config.yaml
hidden_size: 384
head_dim: 96
vocab_size: 2048
hidden_act: "tanh_gelu"
rope_fraction: 1.0
qk_norm: false
attn_scale: 0.102
parallel_block: false
learning_rate: 0.000504
beta1: 0.9
beta2: 0.95
warmup_steps: 245
batch_tokens: [16384, 32768, 49152]
train_tokens: 270500000
MLP neurons of a small language model. Each row is named by its layer, matrix (up: input weights) and neuron, and shows model dimensions 176-303. Each number is 200 + 20 x the weight over its row's rms, rounded and kept within 0 to 999.
Before each neuron's rows, "fires on" lists the tokens most often at its 100 highest values on Wikipedia text that the model never trained on. A number after a token or word is its count.

fires on: "en" 18, "ti" 12, " he" 9, " an" 8, "or" 7, "port" 7
L5.up1373,149,207,206,216,213,226,200,172,214,180,187,193,175,206,235,204,234,215,210,173,191,208,199,203,183,197,209,180,200,187,199,216,189,165,213,158,226,208,204,221,210,187,253,206,221,217,189,194,209,226,181,191,197,194,240,213,174,222,213,170,172,238,211,188,193,188,214,195,188,206,230,196,226,171,201,187,216,239,188,190,171,180,205,194,246,195,201,191,196,210,199,185,222,220,195,204,189,198,195,240,192,215,207,202,194,259,220,166,169,191,214,176,226,226,232,206,205,160,192,201,203,187,219,187,177,200,184,191

fires on: "y" 34, "e" 9, " School" 7, "ute" 7, " of" 5
L9.up1724,144,175,191,246,202,226,158,216,204,208,201,210,206,195,207,236,147,208,233,237,176,217,170,209,210,203,192,206,230,194,176,184,177,228,228,184,196,176,206,183,198,166,204,198,201,203,202,217,212,189,204,181,190,195,220,213,190,224,178,228,254,193,181,199,175,181,221,194,190,157,209,218,172,160,205,185,203,204,204,219,186,171,187,197,213,221,194,206,179,227,242,219,183,199,219,196,202,237,202,227,200,214,181,205,194,222,198,213,218,206,199,172,192,214,243,207,241,193,185,233,174,188,202,195,218,180,194,215

fires on: "e" 47, "re" 9, "w" 5, "z" 5, "ol" 5, "y" 4
L9.up581,171,222,199,207,220,222,186,201,197,195,197,197,198,193,177,234,169,199,202,208,193,179,188,229,171,212,202,174,220,194,209,182,177,200,205,205,200,241,208,203,222,218,219,180,223,193,178,205,171,224,219,217,157,219,203,200,209,200,202,178,200,186,203,220,201,198,206,192,163,200,218,241,158,194,187,163,207,161,211,244,221,229,207,235,185,211,217,219,231,208,251,209,203,198,244,224,207,196,184,214,168,199,152,194,192,191,202,199,204,204,207,198,238,228,227,188,250,174,227,244,207,190,188,207,226,166,205,241

fires on: "ed" 34, "ary" 13, "ue" 10, " own" 7, "i" 7, "ant" 5
L5.up1937,203,225,224,202,170,189,187,183,185,224,212,174,170,180,248,159,173,172,224,220,198,183,215,188,221,209,194,195,186,193,223,208,181,215,221,213,184,160,214,204,198,205,197,220,220,205,179,194,202,184,231,208,187,200,214,196,196,197,227,167,167,221,180,195,190,203,185,214,205,212,227,206,193,181,203,190,187,187,205,205,205,193,212,192,166,219,193,208,213,177,174,206,192,223,182,191,216,214,196,226,189,213,189,232,152,262,193,184,203,215,242,191,196,193,203,205,174,177,170,198,198,193,203,215,156,173,215,202

fires on: "re" 27, "e" 17, "le" 14, "c" 9, "y" 7
L9.up1040,208,218,191,223,214,210,184,196,196,212,197,199,204,203,196,220,190,201,220,236,191,179,176,181,162,193,204,162,207,239,231,157,208,195,184,186,227,197,212,191,198,223,206,218,211,222,206,216,194,180,211,211,199,209,185,176,201,190,193,210,173,230,217,202,185,197,205,177,172,175,215,243,199,220,194,192,202,211,222,205,180,178,191,196,200,194,201,212,202,199,202,200,211,232,232,221,193,204,188,211,164,205,185,183,222,212,177,175,213,179,195,216,217,225,233,199,214,197,197,222,197,200,241,183,176,183,196,222

fires on: "s" 53, "po" 9, "pp" 9, " place" 7, "time" 6, "um" 5
L5.up1318,188,200,195,162,196,212,219,199,226,232,204,218,238,210,215,222,219,159,191,210,223,182,191,211,219,223,188,183,220,239,211,214,230,226,202,213,226,213,203,193,216,197,191,193,250,206,157,219,192,211,184,171,197,206,218,197,208,159,208,164,180,182,203,172,198,209,208,189,183,194,213,203,178,184,174,192,175,172,170,210,171,212,208,174,175,212,220,165,184,193,187,177,213,208,163,190,217,221,225,206,196,207,213,171,197,220,181,210,198,220,227,180,199,193,193,193,209,165,180,184,192,190,210,186,217,219,192,198

fires on: " return" 14, " p" 12, " score" 8, " project" 6, "9" 5, "ing" 5
L5.up2178,186,195,214,194,189,217,212,212,183,189,198,187,153,228,160,202,206,219,206,205,194,215,210,176,178,248,232,213,203,190,212,183,190,217,173,226,263,199,192,208,225,210,223,165,246,207,186,195,190,212,180,167,188,226,220,213,231,200,207,210,198,199,223,231,218,202,211,206,194,243,218,177,190,209,187,183,233,176,188,205,168,192,203,221,192,225,209,199,217,205,191,187,171,253,185,206,198,218,190,205,210,198,228,202,174,203,170,213,190,194,192,193,203,210,171,210,200,168,180,219,220,200,219,221,227,167,175,180

fires on: "ed" 28, "il" 15, "d" 5, "in" 5, "al" 5
L9.up575,198,188,223,205,203,212,209,247,213,164,210,186,204,138,191,231,205,205,171,196,201,206,166,208,196,173,166,168,189,179,193,208,174,201,189,175,204,204,195,170,182,181,188,184,184,183,194,202,199,219,184,170,218,199,162,193,240,193,200,184,176,187,202,189,182,183,222,222,222,203,188,228,202,182,209,185,201,194,195,202,181,207,199,217,186,152,220,225,199,198,213,205,185,195,199,181,215,200,205,226,213,193,210,200,188,156,213,193,220,182,244,177,195,202,182,228,196,183,201,192,223,207,218,220,183,191,186,207

fires on: "ed" 92
L5.up664,208,208,216,204,188,222,194,151,181,192,203,194,196,216,216,221,207,209,218,219,174,195,205,205,175,214,203,197,191,169,178,189,200,210,194,202,203,188,205,166,200,190,191,187,195,207,159,177,204,201,162,205,163,172,203,199,210,219,224,204,189,203,214,193,170,205,214,224,232,217,228,182,182,195,213,175,190,192,198,195,181,212,200,212,189,188,205,222,216,156,187,179,209,190,210,242,198,193,209,217,180,175,191,222,174,217,190,146,189,193,197,183,228,199,240,198,195,161,206,212,189,219,191,207,181,169,194,210

fires on: "ru" 76, "le" 6, "ple" 4
L5.up546,219,177,210,224,188,178,175,209,218,192,222,219,184,164,249,183,180,154,186,211,209,236,198,239,185,183,213,206,167,197,173,209,171,190,217,188,201,167,245,176,198,190,199,202,241,170,201,185,188,225,178,214,218,180,192,205,188,213,207,167,204,214,206,219,182,206,201,199,205,212,192,195,171,194,207,214,218,207,223,201,219,196,215,202,222,188,175,174,203,174,184,203,186,179,190,188,186,181,212,204,149,208,220,209,190,197,177,191,203,202,215,206,157,221,191,165,208,201,227,197,248,209,182,168,194,188,193,190

fires on: "\n" 16, " f" 14, "," 12, " con" 10, "ung" 5, "n" 5
L9.up2090,198,203,201,188,203,218,207,216,217,214,222,238,214,196,210,192,218,201,218,181,180,207,157,203,235,143,219,178,192,230,195,191,198,215,175,194,216,219,218,216,212,191,202,170,218,210,190,176,206,252,193,258,204,208,161,231,175,216,226,240,164,192,212,216,205,232,225,193,192,221,202,236,225,202,227,213,225,205,193,205,216,202,183,217,226,195,212,222,201,197,212,218,219,166,201,178,221,184,178,190,219,185,164,212,205,204,208,184,184,209,196,198,189,190,212,203,187,192,165,205,230,228,199,179,222,207,207,193

fires on: "ed" 40, " a" 21, " c" 5, " fa" 4
L5.up1244,208,193,188,197,207,245,187,195,227,210,208,174,208,197,216,214,211,243,182,260,193,230,200,204,151,216,152,193,179,198,212,186,227,173,206,183,178,202,231,184,192,211,222,205,164,197,178,216,214,187,224,172,225,206,193,183,217,175,188,198,198,253,210,224,180,180,220,218,192,227,234,174,194,185,189,216,217,202,250,178,179,183,213,209,195,217,185,172,202,198,188,174,230,200,197,191,173,194,182,227,184,223,247,211,201,207,192,215,198,235,198,205,180,222,196,187,201,194,217,189,222,170,210,182,210,200,195,210

fires on: " down" 19, " form" 10, " Record" 9, " start" 8, " design" 6, " develop" 6
L9.up65,209,195,208,191,174,178,209,195,211,189,181,193,173,187,182,186,178,205,212,229,184,189,189,181,195,244,173,201,197,200,235,234,216,205,193,193,242,188,234,213,222,211,147,244,219,188,217,199,179,180,197,211,224,218,195,234,217,171,205,185,208,186,199,200,212,231,192,236,213,213,210,234,234,202,200,215,200,206,210,156,244,207,242,164,240,195,155,162,218,192,215,167,198,189,225,210,248,169,190,215,213,235,183,213,238,206,228,227,177,190,208,205,224,230,200,204,184,181,181,220,232,204,207,166,223,195,238,187

fires on: "\n" 24, "ed" 15, "g" 9, "i" 7, "e" 7, ")" 5
L9.up326,189,208,215,218,179,193,200,184,193,207,219,228,199,205,161,185,211,207,218,194,207,194,154,203,186,181,252,191,185,233,195,194,163,201,181,214,193,232,184,209,198,213,176,196,209,219,164,168,195,193,198,229,205,223,198,194,233,184,191,218,173,201,216,219,185,231,185,238,201,174,181,218,159,169,221,183,206,230,201,224,211,218,213,192,156,193,208,174,204,193,200,179,226,218,253,202,185,227,200,244,180,226,204,172,202,184,214,211,211,178,213,175,203,221,166,214,199,200,213,228,196,175,190,183,207,233,207,197

fires on: "ne" 15, "x" 14, "ig" 10, "rect" 9, "n" 7, "\n" 7
L9.up893,203,207,142,191,181,214,176,200,186,231,227,206,168,200,176,234,218,204,188,213,213,198,207,197,184,217,215,171,209,178,197,214,188,198,178,179,209,230,237,201,229,205,164,207,197,196,204,189,211,194,179,222,215,202,196,176,198,193,229,194,218,188,203,204,209,215,240,208,234,178,162,196,214,198,168,221,200,190,172,193,203,197,196,211,173,186,217,197,163,210,195,200,192,210,245,197,262,191,228,196,186,143,204,198,223,210,204,206,187,187,197,221,168,167,185,170,200,166,202,191,259,196,190,235,190,210,208,189

fires on: "er" 30, "th" 13, "ur" 9
L9.up150,182,186,221,240,216,208,207,212,230,203,189,201,208,203,194,211,180,235,167,196,183,195,232,220,194,208,177,201,196,162,180,226,172,201,195,211,188,203,201,194,187,210,187,217,257,225,174,211,199,202,240,184,201,240,189,190,202,192,188,237,215,225,175,195,171,198,191,176,219,163,188,201,172,188,180,193,177,222,209,225,185,215,193,202,183,193,179,177,193,219,233,210,214,178,232,212,207,171,192,166,239,188,164,164,168,199,209,208,194,171,227,215,211,222,172,234,174,218,184,229,202,219,184,144,194,208,168,200

fires on: " and" 38, "\n" 23, " until" 19, "l" 8, "lo" 6
L5.up1372,196,216,206,229,204,183,182,211,200,208,246,222,215,196,181,206,200,207,193,209,208,218,199,159,204,217,161,179,190,187,198,197,178,208,188,191,189,191,163,182,208,234,203,193,204,187,202,214,202,194,184,188,185,180,223,203,214,246,198,217,200,175,219,157,157,200,223,201,174,205,239,182,220,176,184,170,243,234,224,192,239,212,190,164,236,218,202,194,226,196,223,200,174,194,207,195,175,223,225,178,258,187,197,195,193,198,204,207,184,218,233,189,193,223,222,166,206,209,188,182,211,196,180,210,207,198,171,180

fires on: "er" 16, "ic" 13, "tic" 12, " and" 12, "ly" 7
L9.up1298,189,213,211,218,215,196,181,211,216,226,208,186,225,225,174,215,206,193,214,219,192,194,226,206,192,221,189,193,205,202,193,185,197,189,203,214,211,206,210,200,204,177,173,218,223,182,214,196,203,223,229,221,189,226,200,212,210,170,188,198,163,201,195,210,224,208,212,230,263,218,224,212,193,198,183,217,149,194,201,208,226,172,177,224,191,162,175,179,193,202,178,225,209,171,164,172,210,199,203,214,201,222,191,186,175,173,270,205,185,186,211,176,170,181,203,209,194,176,236,207,202,193,183,178,199,184,217,204

fires on: "." 81, "\n" 9, " B" 8
L9.up1302,192,219,201,223,208,196,215,220,199,183,229,205,221,211,204,198,198,214,197,171,200,196,214,216,207,236,176,190,192,170,178,154,167,178,197,205,218,224,188,182,260,186,201,199,206,220,205,190,210,214,218,185,184,194,196,177,235,177,230,169,169,189,193,205,207,197,215,219,215,202,190,182,181,183,204,233,188,212,217,223,218,191,174,236,177,173,242,226,200,223,212,175,163,184,186,197,185,185,257,221,215,173,196,182,174,206,227,205,237,179,173,189,195,181,237,196,190,174,210,219,188,206,211,173,168,199,218,200

fires on: "ed" 40, "ad" 7, "pp" 6, "g" 5, "i" 4
L9.up205,176,201,240,199,183,178,193,181,192,235,165,189,218,217,135,174,194,244,195,202,211,249,174,240,194,223,245,212,157,219,207,235,198,173,208,191,189,221,208,210,223,220,197,237,181,186,184,190,185,234,261,182,228,230,186,201,219,175,199,172,214,178,185,217,185,210,229,224,175,185,190,181,170,197,178,172,195,212,202,195,211,167,213,204,155,190,188,168,197,200,238,198,185,197,199,230,192,203,197,243,207,209,204,208,180,172,195,205,172,186,199,198,189,203,181,223,176,178,224,211,202,235,170,188,204,216,210,201

fires on: " Bar" 15, "ard" 9, " War" 9, "ter" 8, "il" 8, "ur" 7
L9.up1904,215,174,241,226,176,253,208,189,250,198,210,210,222,192,183,218,183,199,192,148,240,246,204,214,208,192,163,236,228,211,174,213,221,175,193,198,184,193,206,196,189,221,171,171,239,183,195,236,200,236,221,234,194,213,197,216,189,180,223,216,202,188,197,184,176,204,191,188,205,160,199,209,197,190,165,207,187,231,175,207,228,208,199,194,163,187,198,199,229,206,250,196,201,216,233,176,196,190,175,198,191,163,196,146,225,194,216,194,187,175,214,169,177,148,190,167,195,179,182,243,200,194,193,202,211,228,192,178

fires on: " Mi" 25, " an" 19, "tern" 16, "age" 7, "or" 7
L5.up1975,168,166,191,205,182,230,204,182,211,179,214,170,240,207,178,217,273,168,214,196,155,231,187,203,202,187,223,172,200,193,197,217,209,178,243,173,232,205,213,202,167,186,232,218,198,211,221,198,227,163,169,178,203,192,240,235,205,204,180,171,199,220,203,191,198,179,242,191,197,210,184,194,218,166,219,214,212,208,192,200,204,225,199,168,209,199,180,192,181,204,182,199,239,210,166,210,204,200,256,197,211,170,204,245,188,176,208,180,148,214,208,227,173,158,211,199,203,221,220,207,202,236,208,182,217,168,186,233

fires on: "per" 27, "ter" 26, "ing" 21, "s" 10, "time" 6
L5.up1978,187,176,174,207,180,184,229,167,192,208,207,181,227,219,218,189,203,178,195,224,217,204,171,199,185,194,212,155,183,189,207,210,186,209,194,220,221,157,232,203,210,202,228,215,248,205,205,241,213,220,216,154,182,201,172,189,191,202,198,163,224,215,194,184,198,209,203,212,207,228,217,244,220,169,223,190,169,183,173,198,222,168,201,209,164,240,241,202,207,209,195,197,180,201,178,191,197,194,214,183,200,176,196,205,204,198,210,233,218,242,189,246,174,160,242,177,201,177,168,226,191,172,231,190,227,246,174,169

fires on: "s" 24, "w" 15, "or" 12, "er" 10, "í" 7
L9.up86,207,228,221,192,165,237,204,200,197,215,234,155,212,178,188,236,190,226,189,170,193,185,198,213,165,207,189,176,191,172,164,185,211,180,179,185,190,239,196,218,215,207,158,197,204,216,200,214,199,184,198,193,224,203,176,210,194,186,202,201,178,198,214,190,208,202,197,204,196,156,187,247,179,175,200,190,186,248,149,196,173,193,190,223,215,194,229,181,184,229,249,216,194,199,198,201,202,136,227,198,196,211,197,210,217,186,192,205,227,187,200,223,179,189,210,221,182,204,183,244,220,213,179,212,199,212,178,189

fires on: " A" 55, "a" 19, "A" 10, " a" 4
L9.up2154,196,199,183,218,173,192,177,211,218,223,198,175,197,218,219,208,205,190,205,199,201,203,213,240,233,204,203,165,126,198,194,176,216,171,198,209,192,186,193,202,214,195,134,195,182,189,233,201,228,237,194,200,181,188,188,196,229,204,225,201,180,220,196,200,191,214,198,201,239,225,160,203,166,179,221,188,211,224,189,205,208,160,187,209,194,152,210,215,188,207,207,188,208,193,171,127,183,193,230,211,187,210,200,170,170,195,233,180,214,196,164,196,167,162,183,214,199,197,209,200,231,163,198,204,162,208,209,224

fires on: "ing" 37, "ed" 28, "ion" 12, "der" 8, "b" 4
L5.up1264,194,202,211,224,195,188,204,189,158,168,196,189,192,213,239,168,150,216,200,207,191,226,183,186,210,190,202,201,201,179,186,213,175,200,198,195,181,203,181,186,221,223,185,172,222,209,178,181,195,166,176,240,215,216,194,216,197,233,211,193,177,202,211,196,188,191,180,207,203,226,219,211,205,195,183,155,201,199,202,209,159,192,160,209,216,206,192,175,197,177,183,185,207,196,195,200,188,217,204,203,165,197,175,183,166,195,224,191,203,206,190,154,222,206,184,198,206,203,230,246,186,208,206,221,182,229,187,192

fires on: "y" 28, "us" 18, "e" 6, "or" 6, "ist" 6, "ent" 5
L9.up1466,188,214,184,232,224,185,198,205,208,222,232,229,220,192,187,215,164,182,213,221,199,179,179,203,223,210,175,194,192,219,199,130,212,201,193,182,178,201,198,187,197,214,216,196,195,203,194,170,188,183,196,183,169,171,214,217,201,227,222,218,225,209,204,198,197,202,216,187,188,241,214,228,191,180,156,195,170,197,202,227,193,199,197,207,226,212,194,194,201,211,220,168,220,185,198,222,197,222,191,211,174,180,176,161,193,223,182,183,210,202,190,202,266,223,208,212,263,211,222,196,192,161,215,204,214,192,157,202

fires on: "\n" 33, ":" 18, "ta" 18, "ne" 16, "s" 6
L9.up1901,168,227,156,184,206,228,209,241,161,195,204,197,197,186,200,224,194,198,171,194,219,206,188,235,214,203,179,188,176,196,205,212,193,182,182,179,204,186,181,191,231,195,170,164,184,238,216,205,194,215,197,253,163,204,185,205,184,188,240,198,166,193,204,163,198,223,253,226,207,181,199,181,177,183,213,204,200,229,214,192,180,194,187,196,173,184,173,194,185,201,173,193,202,149,201,184,205,204,230,227,216,188,215,207,233,183,207,212,221,217,181,233,186,205,213,214,246,207,203,213,236,211,196,201,195,192,184,165

fires on: " had" 35, " fa" 28, "." 16, "ri" 4
L5.up1126,192,211,200,215,201,184,209,189,220,208,231,200,152,187,207,214,214,178,162,195,178,201,243,196,205,234,190,186,194,198,182,199,178,215,229,203,178,192,198,235,223,214,190,202,205,189,203,211,211,233,200,186,200,203,205,207,201,178,177,207,200,209,195,165,201,178,188,189,158,236,218,167,194,186,194,188,204,228,206,207,178,217,227,189,207,198,175,207,225,191,197,232,168,211,205,200,155,183,229,221,217,199,194,208,189,224,198,154,174,189,222,201,192,195,189,184,206,189,193,197,184,225,186,185,235,205,154,186

fires on: "le" 69, "ph" 10, "ative" 7, "ple" 6, "ea" 5
L5.up946,198,193,161,224,225,154,191,243,239,192,212,203,176,193,228,187,209,191,223,213,181,208,202,191,178,156,176,183,183,192,193,184,212,210,212,218,206,203,232,170,198,211,227,221,256,172,204,171,195,218,194,254,194,196,225,201,192,248,195,197,215,174,201,201,207,240,177,223,192,203,213,188,169,206,228,204,206,215,163,200,221,191,169,193,191,224,184,213,240,189,222,194,163,214,186,220,204,167,187,196,176,212,205,199,180,205,214,172,193,227,195,236,203,203,172,187,199,172,163,214,211,213,179,214,190,208,194,191

fires on: " as" 30, "act" 17, "ma" 11, " Ta" 7, "-" 6, " event" 5
L5.up1202,203,187,182,225,193,249,195,171,228,159,229,142,200,178,202,213,200,200,221,232,198,191,186,217,229,224,233,170,206,216,205,175,190,188,201,179,199,211,224,182,197,205,214,219,193,197,200,185,193,214,200,186,194,208,195,213,194,206,183,187,174,210,189,218,207,201,176,181,207,194,229,206,254,217,224,213,220,181,213,184,209,164,160,210,238,179,204,160,204,185,206,201,160,224,194,197,201,186,221,228,214,219,200,190,160,202,216,196,222,194,173,217,221,241,219,202,183,207,173,220,198,169,209,192,208,185,203,175

fires on: "===" 28, "arch" 21, "ur" 9, "c" 8, "ome" 7, "que" 5
L5.up2004,183,230,174,224,198,179,195,189,189,195,186,230,200,210,202,202,226,225,204,201,193,188,222,156,208,186,169,195,183,189,208,190,161,211,180,200,172,198,209,204,206,194,196,201,249,177,203,188,172,230,213,230,203,217,194,201,189,201,171,223,234,187,189,207,180,211,229,209,233,212,194,221,177,221,200,216,223,185,200,198,203,224,214,211,199,189,222,176,205,228,193,233,192,181,168,201,221,196,207,196,203,228,163,180,185,190,220,226,188,194,206,238,180,169,188,226,193,193,184,208,190,218,166,182,209,179,171,209

fires on: "s" 21, "es" 12, "b" 12, "w" 11, "hi" 8, "fe" 6
L9.up791,196,202,161,206,204,230,199,187,204,187,231,206,190,148,188,179,209,221,224,234,203,198,189,178,167,220,152,180,177,162,160,212,193,201,213,204,176,247,207,227,219,180,190,181,182,202,217,211,194,177,199,212,185,207,195,207,190,215,205,188,181,208,204,218,181,180,188,206,177,170,183,198,181,194,185,191,208,219,222,198,192,166,172,223,180,207,215,188,201,160,237,228,188,193,208,155,167,197,212,191,200,217,183,206,210,203,235,212,225,172,193,205,199,187,234,200,200,216,209,203,210,184,189,195,238,176,210,181

fires on: "l" 38, "ro" 32, "lo" 6, "c" 6, "st" 5, "ll" 4
L5.up609,173,181,194,195,215,208,198,175,205,215,238,198,187,190,186,190,202,174,207,193,222,193,197,197,209,165,174,214,179,186,216,189,212,203,219,190,184,220,177,225,170,200,196,188,203,185,169,237,237,232,208,250,180,182,188,184,223,216,208,215,205,195,220,182,159,191,193,224,176,178,199,179,214,188,251,166,212,171,166,211,202,226,146,201,203,210,232,181,194,194,216,172,186,178,181,196,180,192,239,193,227,191,173,171,237,211,189,212,214,221,210,197,171,185,187,165,194,176,196,215,179,170,191,213,175,195,182,179

fires on: "ar" 20, "day" 19, "ification" 11, "at" 10, "p" 10, "id" 8
L5.up1834,181,181,206,214,190,176,213,175,239,180,179,160,212,187,161,193,194,199,180,218,181,155,165,177,191,192,183,184,227,214,190,213,196,196,186,196,214,237,201,243,232,183,199,223,272,207,203,199,251,185,203,179,209,184,229,199,157,201,222,191,226,221,169,185,171,217,237,233,218,186,179,211,189,197,231,238,188,173,197,225,176,175,197,197,181,207,162,205,197,194,155,234,200,192,194,203,197,198,200,235,148,236,191,222,201,192,201,195,193,206,220,166,163,176,202,199,224,173,206,194,222,239,206,201,224,184,204,198

fires on: "\n" 24, " of" 24, " by" 14, " and" 6
L9.up1168,221,219,217,209,211,197,196,210,198,207,174,176,221,171,213,197,202,241,197,229,216,194,191,203,189,190,209,211,172,182,216,203,190,202,190,211,194,199,230,178,161,198,172,185,203,220,181,175,227,230,199,207,219,179,208,208,205,216,188,188,197,229,173,222,168,215,235,214,236,212,228,183,198,191,194,204,180,187,206,195,201,198,194,235,195,173,150,178,200,194,191,205,234,171,165,208,218,189,208,193,202,209,159,197,159,208,195,193,204,208,168,219,171,201,197,210,218,176,233,221,251,244,227,186,172,217,189,193

fires on: " to" 19, "it" 14, "ed" 12, "p" 11, " home" 6, "ning" 5
L9.up1932,212,177,167,201,198,160,192,213,235,211,203,139,193,206,202,190,225,192,213,193,203,153,232,203,202,171,193,198,198,198,191,168,190,181,164,181,186,194,220,174,209,172,154,202,196,190,217,200,237,217,218,213,211,222,227,176,180,200,210,199,249,200,197,215,225,218,203,180,237,199,185,210,171,218,179,196,216,194,202,187,203,195,194,237,224,187,215,222,223,192,170,205,204,158,188,179,184,164,195,223,207,210,199,208,179,219,236,192,198,190,197,190,216,220,230,235,188,158,180,189,183,240,219,206,213,201,217,257

fires on: "\n" 37, "," 11, " and" 7, "\"" 6, "'" 5
L9.up1342,219,203,203,237,216,201,169,210,197,199,178,206,234,216,195,208,200,209,183,210,154,176,206,201,199,176,223,168,187,180,179,184,224,208,229,188,185,206,199,150,192,185,210,191,216,194,211,198,188,213,201,178,198,199,170,191,232,209,244,180,221,165,218,208,204,232,218,225,220,227,191,197,183,196,208,209,162,194,191,208,184,180,173,237,212,186,156,185,234,234,204,217,239,165,195,211,176,188,204,205,217,210,177,155,197,173,178,176,172,163,161,193,210,172,238,196,226,194,264,233,192,225,173,196,208,184,193,191

fires on: "ed" 14, "red" 11, " to" 9, "ce" 8, "ted" 5, " co" 5
L9.up1544,211,205,198,195,194,170,182,201,235,189,174,192,233,203,194,188,217,181,191,211,174,205,194,186,196,176,211,197,196,197,197,154,169,201,177,191,198,197,182,203,194,203,188,199,213,200,219,204,186,226,202,209,196,208,189,186,198,176,194,201,190,207,217,208,214,216,243,193,230,201,202,202,202,214,216,176,145,231,218,209,218,160,175,190,204,155,182,206,215,211,213,209,202,185,206,197,202,194,198,179,248,201,222,167,167,186,186,182,243,191,169,187,226,190,240,246,178,189,183,194,218,226,210,231,188,240,218,202

fires on: "." 49, "\n" 34, "==" 10
L9.up424,202,200,180,214,228,194,213,251,189,202,237,189,191,161,189,201,208,216,185,188,197,185,221,239,170,211,168,213,186,179,215,181,205,201,223,184,193,202,195,209,235,217,206,217,217,211,218,203,202,204,202,234,207,216,222,188,229,197,204,206,191,197,221,199,174,208,227,216,242,194,190,221,152,191,185,200,163,199,209,211,214,189,190,219,190,191,210,181,223,222,193,188,162,181,169,188,170,179,226,241,195,173,170,193,192,223,195,198,197,190,179,219,211,170,204,198,183,174,226,197,200,233,204,200,204,217,195,183

fires on: " pa" 43, "gre" 27, "ci" 19, " place" 7
L5.up1873,171,210,189,211,210,188,201,213,195,207,204,175,185,238,221,192,199,173,238,215,175,209,156,210,185,204,209,184,199,218,211,174,185,207,210,179,207,193,183,193,199,191,199,169,184,199,199,173,197,208,199,221,196,220,197,202,190,201,213,224,187,171,222,216,243,200,193,218,196,204,222,188,175,242,179,244,213,179,209,199,193,206,203,183,215,165,194,168,231,186,213,164,164,231,199,190,211,214,210,193,208,177,211,223,190,222,201,178,250,192,194,180,181,185,180,243,152,193,218,198,178,179,174,204,203,186,174,186

fires on: " \"" 59, "A" 12, " up" 8, "or" 5, "ed" 5
L5.up1414,154,203,196,197,208,199,209,175,200,235,196,230,199,168,215,201,202,209,200,182,225,218,209,214,205,191,232,165,214,184,184,186,207,181,223,223,158,165,170,196,164,195,212,218,184,184,196,211,145,192,213,192,224,183,203,170,199,220,164,164,199,229,236,225,184,169,201,201,195,202,209,208,222,199,165,231,227,222,183,197,171,178,204,233,196,237,189,151,184,192,175,220,231,199,178,206,227,179,173,213,194,222,205,218,176,220,213,186,185,243,214,205,183,232,205,184,192,178,220,203,188,204,234,205,197,202,161,209

fires on: "ed" 19, "ent" 11, "ing" 10, "d" 8, "ter" 4, "'" 4
L9.up2201,210,200,212,191,187,187,191,192,206,177,234,214,226,200,174,222,195,237,172,198,224,204,205,255,168,202,185,185,207,158,173,181,197,170,182,189,239,185,171,158,205,201,185,200,200,206,219,227,177,239,211,183,182,197,187,219,179,192,214,196,169,220,199,171,208,210,219,229,215,183,193,181,177,156,212,203,216,184,201,235,188,178,185,205,166,200,217,225,179,211,166,184,261,185,200,218,189,172,209,214,199,209,200,211,197,169,204,216,228,188,195,196,205,223,201,213,235,173,232,206,203,190,205,185,174,190,235,202

fires on: "W" 22, " for" 14, "===" 13, " after" 8
L5.up1238,179,152,206,177,196,176,187,167,226,252,193,185,195,213,248,210,230,189,200,242,188,216,206,209,167,204,191,205,176,184,175,189,211,168,191,228,205,157,197,226,214,200,248,184,207,233,210,179,204,205,219,187,187,205,193,185,209,214,191,205,198,167,200,220,196,239,185,209,181,184,193,251,208,215,187,197,207,241,199,196,181,217,202,183,186,219,205,200,201,230,216,194,175,210,206,237,220,179,198,197,195,194,212,181,210,199,203,193,239,194,229,224,202,202,191,209,207,163,202,195,205,187,199,225,178,165,198,200

fires on: "s" 59, "es" 8, "les" 7, "re" 6, "um" 5
L9.up1954,189,196,231,204,224,193,219,195,171,197,219,206,192,165,191,221,222,225,179,186,192,204,217,221,222,203,162,224,205,185,160,184,167,194,214,212,210,183,212,175,216,188,205,216,213,194,203,176,245,197,191,231,190,223,201,198,200,244,216,203,213,175,233,221,198,202,193,171,179,173,169,238,202,189,190,203,222,200,178,190,181,172,174,214,164,199,229,203,220,211,172,167,218,230,220,187,182,203,247,189,220,176,202,196,201,192,203,195,200,165,183,233,175,184,207,222,181,182,191,172,224,169,229,177,215,226,200,150

fires on: "le" 38, "hop" 9, " appear" 9, "ea" 9, " score" 5, "\n" 4
L5.up726,177,212,237,243,223,184,184,243,205,195,210,166,219,202,195,204,190,244,231,175,178,221,206,200,206,233,178,166,197,197,210,194,192,203,159,193,197,172,198,202,216,173,191,203,238,207,193,160,207,200,194,236,159,204,189,214,168,228,195,227,196,200,228,187,199,197,191,209,244,204,238,194,201,190,195,185,199,195,194,190,204,206,187,216,198,209,178,185,208,208,210,181,176,181,203,219,202,202,187,186,183,197,194,200,175,169,210,194,161,221,185,211,180,163,171,210,227,172,192,243,187,216,166,178,174,168,185,191

fires on: "s" 77, "es" 10, "il" 4
L9.up569,186,209,192,178,187,212,209,223,171,178,209,157,171,187,189,203,196,190,166,212,201,177,216,223,242,231,218,226,217,210,194,204,211,187,208,198,201,211,181,174,208,174,205,227,224,196,194,190,231,194,183,228,249,194,205,193,222,221,202,194,192,202,227,198,226,219,207,155,205,166,193,217,199,179,173,177,232,186,176,178,246,175,173,208,171,219,196,206,181,238,197,218,203,202,241,203,224,187,236,198,239,192,192,170,187,249,199,239,200,207,202,262,215,202,182,190,206,200,202,216,193,221,206,212,229,199,205,199